Weights of a small GPT-style language model, trained from scratch on English Wikipedia.
Size: 19 layers, width 192, 3 heads of 64, MLP 768 GELU, vocabulary 2470, 8.95M parameters.
Architecture: LayerNorm before each block, no position embeddings, tied embeddings.
MLP neurons of a small language model. Each row is named by its layer, matrix (up: input weights) and neuron, and shows model dimensions 0-191. Each number is 128 + 24 x the weight over its row's rms, rounded and kept within 0 to 255. Numbers have three digits each.
After each neuron's rows, "fires after" lists the tokens most often just before its 100 highest values on Wikipedia text that the model never trained on; "fires on" lists the tokens most often at its 100 highest values on Wikipedia text that the model never trained on.

L8.up177:154113117133108174115108105131125102140097092118119128127118133118133149123152125126117186119086143079060097194134111141145150160132111164143148103122143113135093121097112130172168112087143123122140125166087121146140111132134143161113169108116103156101121124094091127105109145120148173151121108118108079189123133106149120141172138097144092113162139118118148158133118123126123094132142120142129097135152116164165162142112113112130102103148087120122120159083137119168158179100138121122171096187128113162137077106113139140097132137133140125123139158145139120124140129146102109129
fires after: "s", "os", "ts", "as", "is"
fires on: "p", "b", " and", "–", "l", " or"

L3.up524:168104150109136169121094130132142101172145109147142087151152137086146147115142130114156122097116115106096145144123108128106182112134124149127143111154156126100108092101132132121123130145142127134114101115184094159137109122070115130116125094102125151125107132102139093114156139124148101128101098102170131094139134163141107161111132133089133123136119122127120155132130143152160078141103097135090137149169127120100113151110127165106125092150164091101156112143116139146161118131093111091112109079121105077119104158152136098090171160136149145107148160118107113181147094101191112111
fires after: ".", " of", " |"
fires on: "\n", " He", " She", " There", " Ab", " Ad"

L12.up296:093164152120127115142153164133114138128139169124162106145115092174159128123123118136184089137083160105152115124152128124076121129105090150112192145139137101128138160117103099120140115161142125156126113115164086128140089116161094109135127097127119095102119115123173114149131153147160138136138146154103169085139094110134144145140116130119123107139150145139138162159151084131142102117125098092131111191138120106113125131097087095125139120140107075140106096118136102139140111119097120137156090154128144155115115150191124138169122149154081151118159120167114132160102114150149109148
fires after: "\n", "-", " \"", " (", "===", " and"
fires on: "In", " In", "t", "T"

L2.up301:156107130134088141179104113120112160132106148173172117161122135105154130125109167169132115135122132149192127118150101144134128124174110167134138123118126110144115100130066119145131109123148136128159128164155192147170126102109165097117124148118108126139174108110134142100101105132106076142130115162143154160093174157131111104147135131134105120133100118131161101115128146166094134162147106145155133110115153154091096154111153166110093121104118123159136089120134139164128123175119094158134153125117127091076131154144139134118124135124130114129128110081119082125188143125132126089
fires after: " J", " m", " det", " av", " g", " em"
fires on: "ust", "ail", "uel", "ain", "one", "ew"

L3.up103:144161157104080128146154123145125144114122106072128141154122119093138128122143117086099111122105125088109146158165083142140078139172121151130116146141105116125109096109154183144137114135134087139094161112178123125101144114105097147144133124119150131132117094092094126144146113097143130102087110133156136130121194109131113129153125145098121100105165117124113122146161136152164147151108141160157106145156153123116087102144162096150169126148142142107112144145154138139078138152107139126088173166112153166098120119105140140127136150129105157108069163135136103134147100139157108173
fires after: " |", "a"
fires on: "\n", "."

L16.up642:145105118149147155124117161122149120107133107126179138135108145149136115128125114118136137141115130174121078119162106099120147103122129122127156099143123111130156135193139133152101195137123147110114137139189144097178153101106155136104157136146105129129140122139118137140148112125175175125095153076108113064092100103114135107111177142160092126106138114170140119104136173123113132146151131138131133101093134123129149135114103094115142114122121111165147106117140148124126134118119111138153118150127119142165114149129085126147091104093073168115104173074130131150129117080134096072
fires after: " |", ".", "|", "I"
fires on: " \"", "'", "′"

L3.up684:121147110123108120121137132135092100104066145067158111145122108121141104068137127119107127090117136112112165188138141180119106131144156138148138148127116143158138104122123078117129106113145140146129149150112137131123094112114101152124114135153145139125120109142127137115144171122152127112080106089175150163106140123111107118184145131109136145126123095133198165137171093124149188141163140131105118108079122126127137122148147122104151117122133080140144100127107126097108125111148108095139094141107150155120175123114130160133176131096139148142076158108159113144155119161101164153
fires after: ",", "ron", " L", " Sil", ")", " l"
fires on: " and", "ze", "oss", "\n", "ver"

L5.up114:142093106175128171087134156136099152142142178106150134141144169098151099140149120079106120127139148159179156117159125150138111128155110124132086134146119107145138113138116136129122139158143093157117111133178130079159093113088112113096113103162157139150096122118132129103136082173176109145139136114122117134123132144117116091173154116083099130110112148113164119087128109152173141123155125102107139109147134156146155140130143140130116154108093133156117130109141084121133157158149117126079150106121087107104148108148145121148100094110126117077101073179148128121148105160118130136
fires after: " |", " G", " F", " f"
fires on: " −", " +", "ort", "le", "est", " League"

L15.up468:067117164135156129105139128136142127134124139121148155143116139178150109177110164140136087107153132146126103140140070102106133168110122115121155156167113143093138113156154131118127109088197087120152142131118134128129144134119096111087138129120107101123088094129141083115171121139100110118089114098090181181125158140154135139111123167137119112102136100140119114082158098119109127183160121118095154132144127113158140149154090138121157122136122115098176130175140147147163124136098087142129121145132144139114106190143096122137150169114120128129145096105123145129136102140105127120
fires after: "\n", " (", "-", " \"", "s"
fires on: "A", "J", "y", " j"

L5.up176:119143139090161135069149106140122114120171140159173187138097112141144138120143106154137112080105120127145128103131127097143104150105148139146134116140110114150135151124104162145117144116146116149093126147114107125091135091117142125099085153157152152129108158137103071102160122088126149120122122121135081108139077149183175157140100126115115122141095153109102090133155143072132137157123059122161098136155134138082151106101115105137161112129100156133142087143176132119115137112136137098160134136128124094098120120122185089157147137116125143117125125116097116140141108127149157102
fires after: " L", "L", " l", "iver", " h", " ex"
fires on: "y", "in", "c", "i", "le", "t"

L5.up151:149126159143098126144129138096155143172110118087107129120090157102120112157208132114142141125168113115134122125161137152111138151110111129085146137115102164137110133145134146096138126153137160170119117134111122120155105086113145177098133162116128124112138144131152135111133107167143137088098111147157125139143150132125094158099134150140162087109152121124142104154152129119134137125151108097142112119169136112144087140123107086080110108125104146073140105187129167107158124154113146115123143143102097145143132090139080124114129178110123125177122087098091113135136096069179110129
fires after: " |", " a", " can", " may", " T", "T"
fires on: "\n", " p", " be", "P", "og"

L8.up532:126109132112109135109112154145127115136141129146134133181136120127103128095135133116141101139142161139121159121123105114120091127153123123118125119127124111177151104139120137141138159123174180112097126071128128120163099154114121125087121176114142125109117111169127130128106128134130116113133116151159127153178120128155110132101133133127144140141147099109169106111107083106094136133160169160150165140097126119131148154131106124175144131113146154117122120135190169180153133129132181110119082075130110086094130141107101123062107143158141147129143058067141124119170115106128082104
fires after: "y", "m", "ig"
fires on: "s", "m", "r", "c", "ch", "ph"

L3.up109:148156106099132164117111149146126158135117141132116107147150119157114136166129136149153131121140122166097137115110106115128133109156137132106130147076138145121110107135121140102125156154158119175096174145142141136110155121117150087106136116138138110138114138088091109095170138140155116150082193148119140132101124129142103100135090084108130113152155132146171033128145132122106102119137134097125088111121196161098172073127143168124169116113135131094101130102150145107115129097125126143111133170090172147124082160139144123080121114108152121084133114132128141121125147130116119116
fires after: " T", " D", " al", " R", " sup"
fires on: ".", "-", "US", "p"

L3.up249:154157142134127145110111117115129128108109093163094096097179134121159120155156134127128094151117106088161122117171165130154100162111125098103105175155102115112143137174169144113117188128126129142174166111151134150130138090135123114112105104124137162098153084125117090123143153104111153081146152109146125087132133099138125101139129167063125111086145146121125125112125130136089130137110091151117122122089130110128159133126178134123094126104128164141134114128124116136143113145119116076112120126121123112110137117088205113122132147100126132157099168102120151095126113121185117160
fires after: " |", ".", "|", " ("
fires on: " \"", "he"

L2.up384:158101159143118161141138123111164090110136133099149113143139124140090120126120087134113157109159106150132132104156135116126115111148082127135095124138175119141111137105107103129116158152158082114116124139143091118151133118155115116101105116147086124137134085125127148129110100100134123116124165063136124105106113116111104132098132121159115138107145112131130145163196125113184142122135133118102109138139172108102124135102103091133159135139117134137115117129141052134168106156114144165096112164123081132089126141142110124115166169189144132118157088191141179125161134131125133079
fires after: "\n", " g"
fires on: "\n", "ive", "ives", "ave", "iven", "air"

L2.up100:128152144152137115138113107169151116117138147108101139142098130164085139127127133134150140129105133132117130177155157129115138143103113136092094143147119096123165180104117135092123107177110137101170111151088145128144107139132148128148170129162083124149148105120107112191149117137086107133172181073146099163103119133126135085123139170112125120105157106109142115080140090148124123116147112098146106114127152120109157086164153116151152163140116101139129168127090118108114115163125111159088093162189184126153133089111137133150135141128124138120135100154123148146133159117130106140
fires after: "\n", " cap"
fires on: "\n", "ital", " Church", ":"

L12.up414:135137135136106110114104144120171148174141115130137118138109130178155127166134155101129095133143129155137136104146137148096125115111118128140127071061145132120115127111110128134066119161122126135141098167139066132079157139136120126108106113128158119163139160145131058104106130124171137163150165168099131119161138134164147136136091164119113126086144104161153107119151101113101120152145134101112112127089122108153119129168142085133094124121105128061144125118099131141130140141081149149129110152153141104133159176101125169173152140097135148117145083127130127136140095148119141143
fires after: "\n", " Mc", "-", " \"", " (", " 1"
fires on: "A", ".", " a", " per"

L2.up696:119132158088168151116174118137124094089151154104112149099113147149132127131134126105160186152100115151115096114116142111122152166125133120171099196114133143135140124075112117124167171095135134103146120110144143154122161116119079124084127103156075149115136141139118120110101116169133125112107111149155096116104116122075152128121123130124127144132124162142158110120127098142151128154086109143144122160115086105173138107119133150181126131140131175134109109099101124140181126085136176117114153145129127140136155137131143082153112146133089112154085117131180150132116113122162162112
fires after: " H", "\\", " h", " go", " w", " G"
fires on: "al", "um", "ol", "inning"

L10.up154:153120122136077156138128153138140134134146162114112117135113094146112132119096143074117154101147156156080148107110132115140136101088117086137152077139122135121130166155119082118114168095158084146155164132119136117138145151114143131097147141154164169119144096127110104140151146132164159104166115110135098143154122139168157052119144158130178119114125130136118169104132158087138119116132150121148166125133135078102120134105161117108114113110119136115121110119104090150126129149131081186162158135139106153151125127120125117151124088095086152118094120102149129168140134091131129083
fires after: " |", ".", "-", " R", "on", "ish"
fires on: " \"", "on", "op"

L5.up529:103120140095123117133105212128084158073139094089117134128091111113125098127109112149116176100154139102124096137156160136100143167143130167117095100175094085151159145099155106100132140132086127111142130118124117114152068111100116140108150142106163142117163101133116153130160123147119139148177107158142138087124126143161152159143167117132118115146112153070146108139149127150096125137160126126133121082116125112129120143154161186170119170110130124116130126142111148094113112116128152091119141146100137145132156134127145143135143110137137107100137125133175117128134081172116110115
fires after: " L", " a", "ron", " E", " l", " Gl"
fires on: "ver", "ze", "al", "os", "iver", "M"

L5.up445:132096129132136120086146150099124138203159127137115088145145153150158126124141115100118081139134140149107153108152163153142141144133125116138083105048114082123091165115108099113114167098094151174089113152160116154111096153145167131118127151120113148101141133087177161110110171143104139134139122140101108108128141140086124092108141111118095105151110118146132125088116122149115152138122136106150165115138123134164091090124139115138122118102097107106164115124159159136158145142106110139113114118128115116152110149161097096133129150102137160136192131138152146095131113133142092168
fires after: "-", "o", " U", " In", " t", " sp"
fires on: "ice", " •", "TC", "ent", " office", "r"

L2.up671:151134110113132043129132122128121086152114098112139128149148148140135113168138140126112160078169109135115101141156141173128134115127102180120134134141132113119128108158139174155138139095145114144122126078081143110142175089136085111133134165129119156115130132102156123112148112132168151138094133124133166125135159124110145095140128137107142131116128126104143179134166185128132123108119117125086149120166128087109103075100175140140133165147076141110108077070136116135152109129143083142104138110113146100103124160125140144138171146134116121166097166155107136142156139139130140133
fires after: " |", ".", " 2022"
fires on: "\n"

L7.up330:127167151101076104126114147105138148100162083147108166115103114126105133116112130090141141130096142094126090163132117126107112185126141127144101159125100126151147183096153144152069132138148160153088130105129119105106120072100120131100126121086118126143115167150130150138125080126128131096095139132137088132150111133115134133148123163167115145148108161109130160132121093116115122131111118136189114149136099155131150104149149104120143128145105108136117152140119157129147114113120157097110144133183104150122116170117143132133112059108155115116174120127170078163134143144125159079
fires after: " Gr", " h", " H", " W", "h", " He"
fires on: "um", "al", "a", "ar", "und", "y"

L5.up632:179150108110147124111108105113144123089175105102116102149130134131136139156137079104158124142123124100161133108127107084122101137103134113149186091116177124127162116119101169121131127125180125105098096132153199127126100089147132128137151126127119118090176148149161112120101124110168120135122107170128085135127161143116134128124126155151152142120096137123094148094161137112140136121156105157118125107191076123122129084137111136138156117118130176147118179101175143112181157095126153167137096125137145129088127134118150099095114127084138139124137130136132117098105119138147123137
fires after: " h", " c", " d", " H", " At", " up"
fires on: "ig", "l", " return", "ro", "ost", "ap"

L5.up611:118167171141149144151110129125101113143152105123094130093101110137145141162120158113167112116126167095171101162158142137156120087111156111100117150134133135129127153119151098208133116115129113105149124187142137123136137114131137108142122101133103126073120131134127173146138120130144146122167122118084085104160159121098133152174134136107099133159069120125101158086113164097092125139128136136135139100090114166153104160082154154139107131089110153117082117131108151126116139161144136099125098133138083142129104113104106116157176133123131120107182154132111110139123153097150125114
fires after: " B", " b", " W", "h", " M"
fires on: "ur", "o", "ro", " Bro", " ro", "ru"

L3.up356:163120165112149154141161178117093125135134104140126152122109093154193145140167123139169079099089164127118093135146101135105116136146095149095151147129111168141111103100154126111116136112140119123138132128135122156141137124090098168129093164115127117100160153094143119124113068124156164121093147127152144121127127152091147069088115166117119094094139137114144119082139150128124081188146086139125111133112131150130115132152148155146169104108096106121114154117149119115167156131133106168155114123138115123100162108127096129086138119164102139094159137157127144139107133097119111151
fires after: " S", " A", " D", " J", " W", " An"
fires on: ".", "v", "i", "a", "t", "c"

L5.up81:089091109121131111096149155123119145130183107124145153162117117101138121119141110130137090119144118135144135132181137142151110171121131172156155145152059131129160148102167147082143119098114127104135134138116139075105132133156126109099129097116158120144144146128125168102141153125123117133106143160142072113159136124111139141120108125114136122147114107120109095124115118128082127075111156143153145155089086174157127130094125156164157110103121143134128144129125148162089188116126078060122133128109114151108161152111114158123145085087144106095130091117133111140125160165155115115
fires after: " h", " H", " ab", "h", " B", " Hol"
fires on: "ard", "us", "-", "um", "per", "y"

L9.up499:140114118091134103150109107100115123122138118136129103138107128128129161155104106136110176152136109133181146156143161095125139112118133159146106135120134121148125154108123110129136105158087150117113126167125157126130102096117138148127096152172120137110105132135163140189119125131104112107091133096154059148169145152110119116167101160121095157176128113121094081132116150124142094115137148126124103119128153097160098131145152138159166159117107115149108111124114088102114106172113131160099145161104138106142095163124078127149119112124129134099088145104138149192188114098170106092
fires after: "\n", " Car", "-", " ("
fires on: "\n", "ol", "20", " Ar", "r"

L2.up181:132124117113154133130159150141162112144111133106124110150130114134136112140181157148123144075151121120132116102166169124130121142145156163144120083136120122128152136108149107145123124154134144075116135121098129118124120115149168144136158097139083112148144131157105149124136173093118074099166154077148130171159117137099127142131148126086139137093102113141152164124107127112129117148156127167144099098109105121141066158129062105090124108147075122193133188148138123148099082123120167154121094120142137118163112096110138146100142121098151141159145149155109135140116120152139123102
fires after: "\n", " Date", " Sc", "a", " P", " Rec"
fires on: "\n", " |", "ign", "ass", "ore", "ord"

L3.up24:129129167124169114145134132146144176143120129135171123142117110155113105125153138110138124113107120123098121145162095102083102138112135137083104130112131131129128101114122146117126107132088143110172113114079135104144134140130120176164168134140130163111099151132142101089055144107140111118138193101135147156126140138130120113117177142108073077128132111151144117180152147146137095152161110145118179134134144111121138092159163107117151161131115114119096100135145097136139122168150112154135174100117105136122155156138130136109170123109117153093079149145096160145133104069125101128
fires after: " |", "|"
fires on: "\n"

L9.up497:119138103123177124138093125146103100163148140161126144167103075093135134123149118116087135114112084142134112143167131125104174176132113166149161120122129065156129073135144160130142176108117157151172137097091108116123099095128117140153166150134135145144116118105105125085114142138126112142120125162141147141128148092101124114093141153117125116122147136101141161118123105156065114106110101113148144091162135138145161065160155106095145132103096087120108107104092109130164149122147092151126128164148147081130130129092101140137153125163137126149104134131105123126083129129131135135
fires after: " |", "|", "|---|", "|---|---|", "s"
fires on: "\n"

L2.up350:142128092126157157104147149129131108105095129163153160131122122159109100123168086111179131116193132164158121095119128112143118146118126141146122129107148155089119119140070133133129113155128140122155125127121132121146142092109123129136151108159127100147148130099138067117133096111136126119150129143164083129104185117130159124146093136101135129106115177130126095147164122137170167146107170108128107127195164102119164113103118130124104108166123101128095089120152104097134145158131132119152128151120102139163145142183104145099177108148148123102115106155134148121146125077089144097
fires after: "\n", " cont"
fires on: "\n", "on", "rib"

L9.up724:099078179136111075119151146130085125085123152136154112141133149091105154135095119126080119133114140149147100110155128115120058115128117135081122145150112100124157136142116121119191135121112133135171142100106104121139138143114161135105155161094140149135131114125120140150122143157122114138088134107153105143114145135128097120104127139161091140094179135087150144126118111143169137145124083105064102174123137108130156156140148149121119137077161127103165152122158150146137163124153122157114162090145116121150120096167118106153158137132117174119158119150138157145111074127115131122
fires after: ".", "le", "ar", "ole", "ele", " Le"
fires on: "S", "c", "v", "z"

L3.up112:077118140175126088136117106109098155120134118120140150142113143120136153113140120094159106157138127128150137142122113093166140132164118139139136101133115121150164158156110093094125124122154125181106107135148099151112157156117128108090115124168103081114159118127089075097151134099110128124140144128158123126094162117102146117132075082144107163118137131113129102104136119130129157144109079101124113164139075090100144127116153063122150151116140117159105132157153161172080160126172164125140140148137115093139154110113145108170133170120101169107134126146138133121138105175146151146
fires after: " qu", "p", " sp", " \"", "-", " Th"
fires on: "ite", "c", "ac", "al", "ent", "at"

L3.up556:107126095121140166125105088141152122152131135126104142084167110123071124142122114139101117124132128171129127135152150101100179121114146142116100146136126146119111121098117129143108131179184117169074119148140121107162157174106095131144136099154130118110143136114150129125118130115149107114180133159155145054143096140133118121160102106138134124088135094185129145138104149167087114149136113122095142116155093162095113128115155154109111129151141120081151119149145113147154113166117109066174163114112084132157119121159144148108102126128102125125107146143135079150127109153146111110
fires after: "\n", " fin", " c", " em"
fires on: "==", "anc", "ph"

L12.up174:145123153150097138108129103136130144184115120101140184139124127118123118143185142115081166173129088143101100132113091101103196096101134146142126133165130147149129124106136156131156151083108149208131121119132145133153142144108146118121121092118126113081106142100129132147109111143101150112124120101114137152114125128129126102181139066155135097106106091135105162114116120157129113129110112108143155140140128073147082127138138134106156113114130180146168153116101116145117170106117149140152127159131121149109135134091107146126121111147109125165145101142138115120146118184156109181
fires after: "\n", "s", " to", "S"
fires on: "===", "p", " sp", " resp", "b"

L2.up571:156110135149090159142116114166155128121098098107147125151127089108112159136132125162126119091125118128154137166079121135141120114131082129121107129142117124125113166133135114133132128109146158173142156106156126152142150142114177153092119130152123154122109165085126110131116094200153156133140115136092124153105134122081154127099131097143118123171099125098108139104132097149133179142094118106109083159145176120097179152137116145105140162136120162128127143084118116159193129139099151126116111098103103159113152171127181120128138110163135099116131147119144090114124132134107187138
fires after: " Bar", " G", " l", " com", " Em"
fires on: "b", "ib", "ab", "B", "iber"

L14.up166:084124156132135142118141140130123123123112106107127136101142140128138152129128107083139125114175140100104113192138130128149140100141118125126165146160133159157111116123119141133102119141110133141153118160133122165111149124146096118103165102147137121109177148119179128184101117131129138157148126138070150135188151090102127097127118169100093153120120144131144160102096118173125142108136166080100082117116079135173069140130150139073123132116125181103096141095150112114100119139126122124082136097156091153129107110140176132121083114125119141131141152103106126087121150141144142136
fires after: ",", ".", " B", " M", " m", " Mc"
fires on: " 198", "os", " (", "0", "6", "."

L7.up654:145093103109135141128132125136112124128099122105147062141124131126132139123109156121104149095207113123110159114174086159154131120136156131178149108165106133119101118116129133121098114098121133165121145126144127117135134152098073165115147101146165143092150087130217124112166133154111145160069127109181126105080103108159097143130129129148122119139105169143144161135145137135106131128113136139117145131141109105135109096128155140118116166108131164083080125112102122117104116172157128159100137152113140133163140100104123123104169105129154118124131134152149165155134121146155130137
fires after: "."
fires on: "\n", " qu", " |"

L11.up704:133129143139143130126100148139158103095133116094131111127131116134124101112161132110158104134170162118133150096131122127138108136128131110104153095133095090109161166120132110149204109128114152110115097134116118129136179112142154142108130107136159095143146114134133146113141134184143133131026127159167144150153088133131142148088132143121133075111154149130136068167148093115094124154146121128131109105077103127122161134168162139118157109150083116109136132084119133120124103142114115178154109130137130120131111124182119150106107086153157132087129162141140108137135116146115125085
fires after: " D", " C", " A", " J", " B", " R"
fires on: "."

L5.up433:165137112130125141111117160131136106157123158183103126176134123103132133134124113116101140128136143122148131095141106159080159111136129142112158087138128135140142153128122102139110119103088105135129092117104134130114155108148160127151119130154115061105125064122141124125146068126123164095179123101143126100149167125193134099171125169115119128130153183135172156148142123162132094144123130149124103119069173128122123099112108123114118134163155119092128101105125163120107121126143135100109138147110160113093169150132163113134129148115112086140119101128166177146161155124137172130
fires after: " one", " g", "it", " two", " three"
fires on: " of", "-", "her", "irl", "it", "od"

L5.up439:122119157148120134118147097117124155136146119122111099153125134085092127136130159114121110138126101082126131117072152123143137089142121129182085139176134173127098122113131143131115093138161102124096157121132139182106134157117153129082150163153099145162134069119148123154121155142127131156072114121159070132140096094159104141120101123121141161148142134131143162110132096137186114129126144135107154132128100142126095121122125133122117153100120117105117130099087167174175138117127162126102109146152134116167131153097138138111096143130102123089120161153100119178180136126135099170
fires after: ".", " |", "\"."
fires on: "\n"

L9.up612:109170130148156150105089163100093092098154146106064115134121110078141157132159133135163141128107118141139149125109125105150123163145121146082122147200158129156143047170132100153090148104118115097121129090167121134105093134126107130110122132132155095108119127155123129127128142087080137169128129136156135107137156138130090083130102099137173151184121144125157108122147127128119137117145123163126186124154102137129145060118120099139150122118109124087094124133122114134137158144083143105129120148150170174140137148099129152127143132101118131110118124133137125126108132126127125111
fires after: " the", "The", "ent", " The"
fires on: " first", " only", "re", "est", "h", "at"

L7.up95:154127137114145129106151182103140159129136131122131101120087105139135124128107147099136138204097158114217103140112158138099112111116103110122077127157148119124115121144114160175120133139132077143115108142104142126122125114158116167157116171128144112158120104114120118125139082156129145126131167107138097133132139094146136169144101118117105089144104113112165140113121105110128140111131123140141138125108116161119143093127129116112155132109142118133145105152127108151114139153181059102121156118062090136156106154127135135135084138167130151120118117134119170149121171053111135137
fires after: "\n", " ", " by"
fires on: "===", ":", " to", " (", " |", " for"

L5.up8:134093115084117146149162141130134089124128090132147089172130171099106110110126130117110100138130107135156116129124101136159119124141100159125098120113167105108134170129155103115105136111103136117065129151105076129147112153153135130178125119150141153135156148100153112136126172113132123142135136098079107139120171081165123157182127111122144154148170148121140169130152151138098130077120132106123121130174141133153120130123169110131107125081139125128097149120197125125080113165102113134094092140135116102098138126149128134125143159116148115149102117099116091121145133121094133198
fires after: " v", "-", "o", " V", "ebsite"
fires on: "ess", "r", "en", "ill", "ice", ":"

L12.up559:111122117136159132105135150139153131134103139126151161146096124138154145081097119137115127115169091143111131082139133148134128195105074121146154138128140112096135109106083140108136164150125127137092082134149140089133138104125110123164104141117149154116146130141139108118142102095092168121100133091169170119142090136104076094106111108101096134112137101146153126106145213135151114120124124091137116139097160111130131155162112141141114147125109117092136155116109117139115133148141147158108149155136170088150123123130143126127154105141151169157172094158111084124157118119145079177
fires after: " =", ".", ";", ",", " (", "-"
fires on: "\n", " On", " on", " born", " In"

L2.up764:203111149189163127142115144123125144109129154134119132116113103091115161109129118117094124146108100115145149118115122127126140113121117095101108123131130156162132117140181107126119123105104103095159120130148169149139165097112121141116096123143128148112137133149116111125108107108105144109148171129132138130140159178125153117138128162136152107163161133137158092112156129057099095123110142152113115094102135121127108132115122174135156149098135127181162070092163126149131113109178147157139127118146117133108116132151187117128086139070174134131142178143162142118100097086138140147
fires after: " |", ".", "|", ").", " The"
fires on: " \"", " album"

L2.up749:127113139122104169127114124143148110098135158094120205150120088136131170161182063091149169148123130144155140108145138106125118136085151143174128105112119159226133160105153117169136150149123144125112117097124091123139158146113131162146138118160125120138135154119126124122109119144142155130126167143128130123146097120130147096141106107114148096119124104154132093135136129139154127085133110078146125108137164130138073138126101129100112155137141145093137097087128100097107149095133149116130157115083133144160179133133115137137122140135143141103179099143127083116135113114148142109
fires after: "\n", " "
fires on: "==", "..", "ild"

L5.up179:109145143094146169127150126135137058123165158126123113130093141122158086123085094164127155164108153091079129161118131112151113103149108149088152127133127136156175164151119163123140113129155100153144131165185170106129118124131140110122110132135109146119127128125103114131140155140129124111150123109135135080125118163141131111119148092128106137159116129161108131145116136071143129149104092120163151121135109139134131131149136131111142067113070133123142115120148110128164133147060099115148135127153136131132125159081092116109126131168144179087142121176100127140145122097092073135
fires after: " un", " Re", " re", "S", " (", " In"
fires on: "v", "n", "h", "f", " w", "c"

L2.up551:143136104113121093114083114151169139132106127158115070107098108122119126141158150161158137160128144157108129087157113110106118122067103163098162141126127131121116151159149148135105079157136109111097139144135142107119113116137116117141120114139163144117126134126090100111134125141150119128137190124140139155090159108112130161125112098104149129101142129151131136142095082088138111107106167142088089098191115108132098115132126114131129110165109091144093123164126094130125147123120130106126112124150097088167169112133114168083064151110097120117140150129158164124153104113139111072
fires after: "\n", " ==", " s", "=="
fires on: "\n", "elf", "af"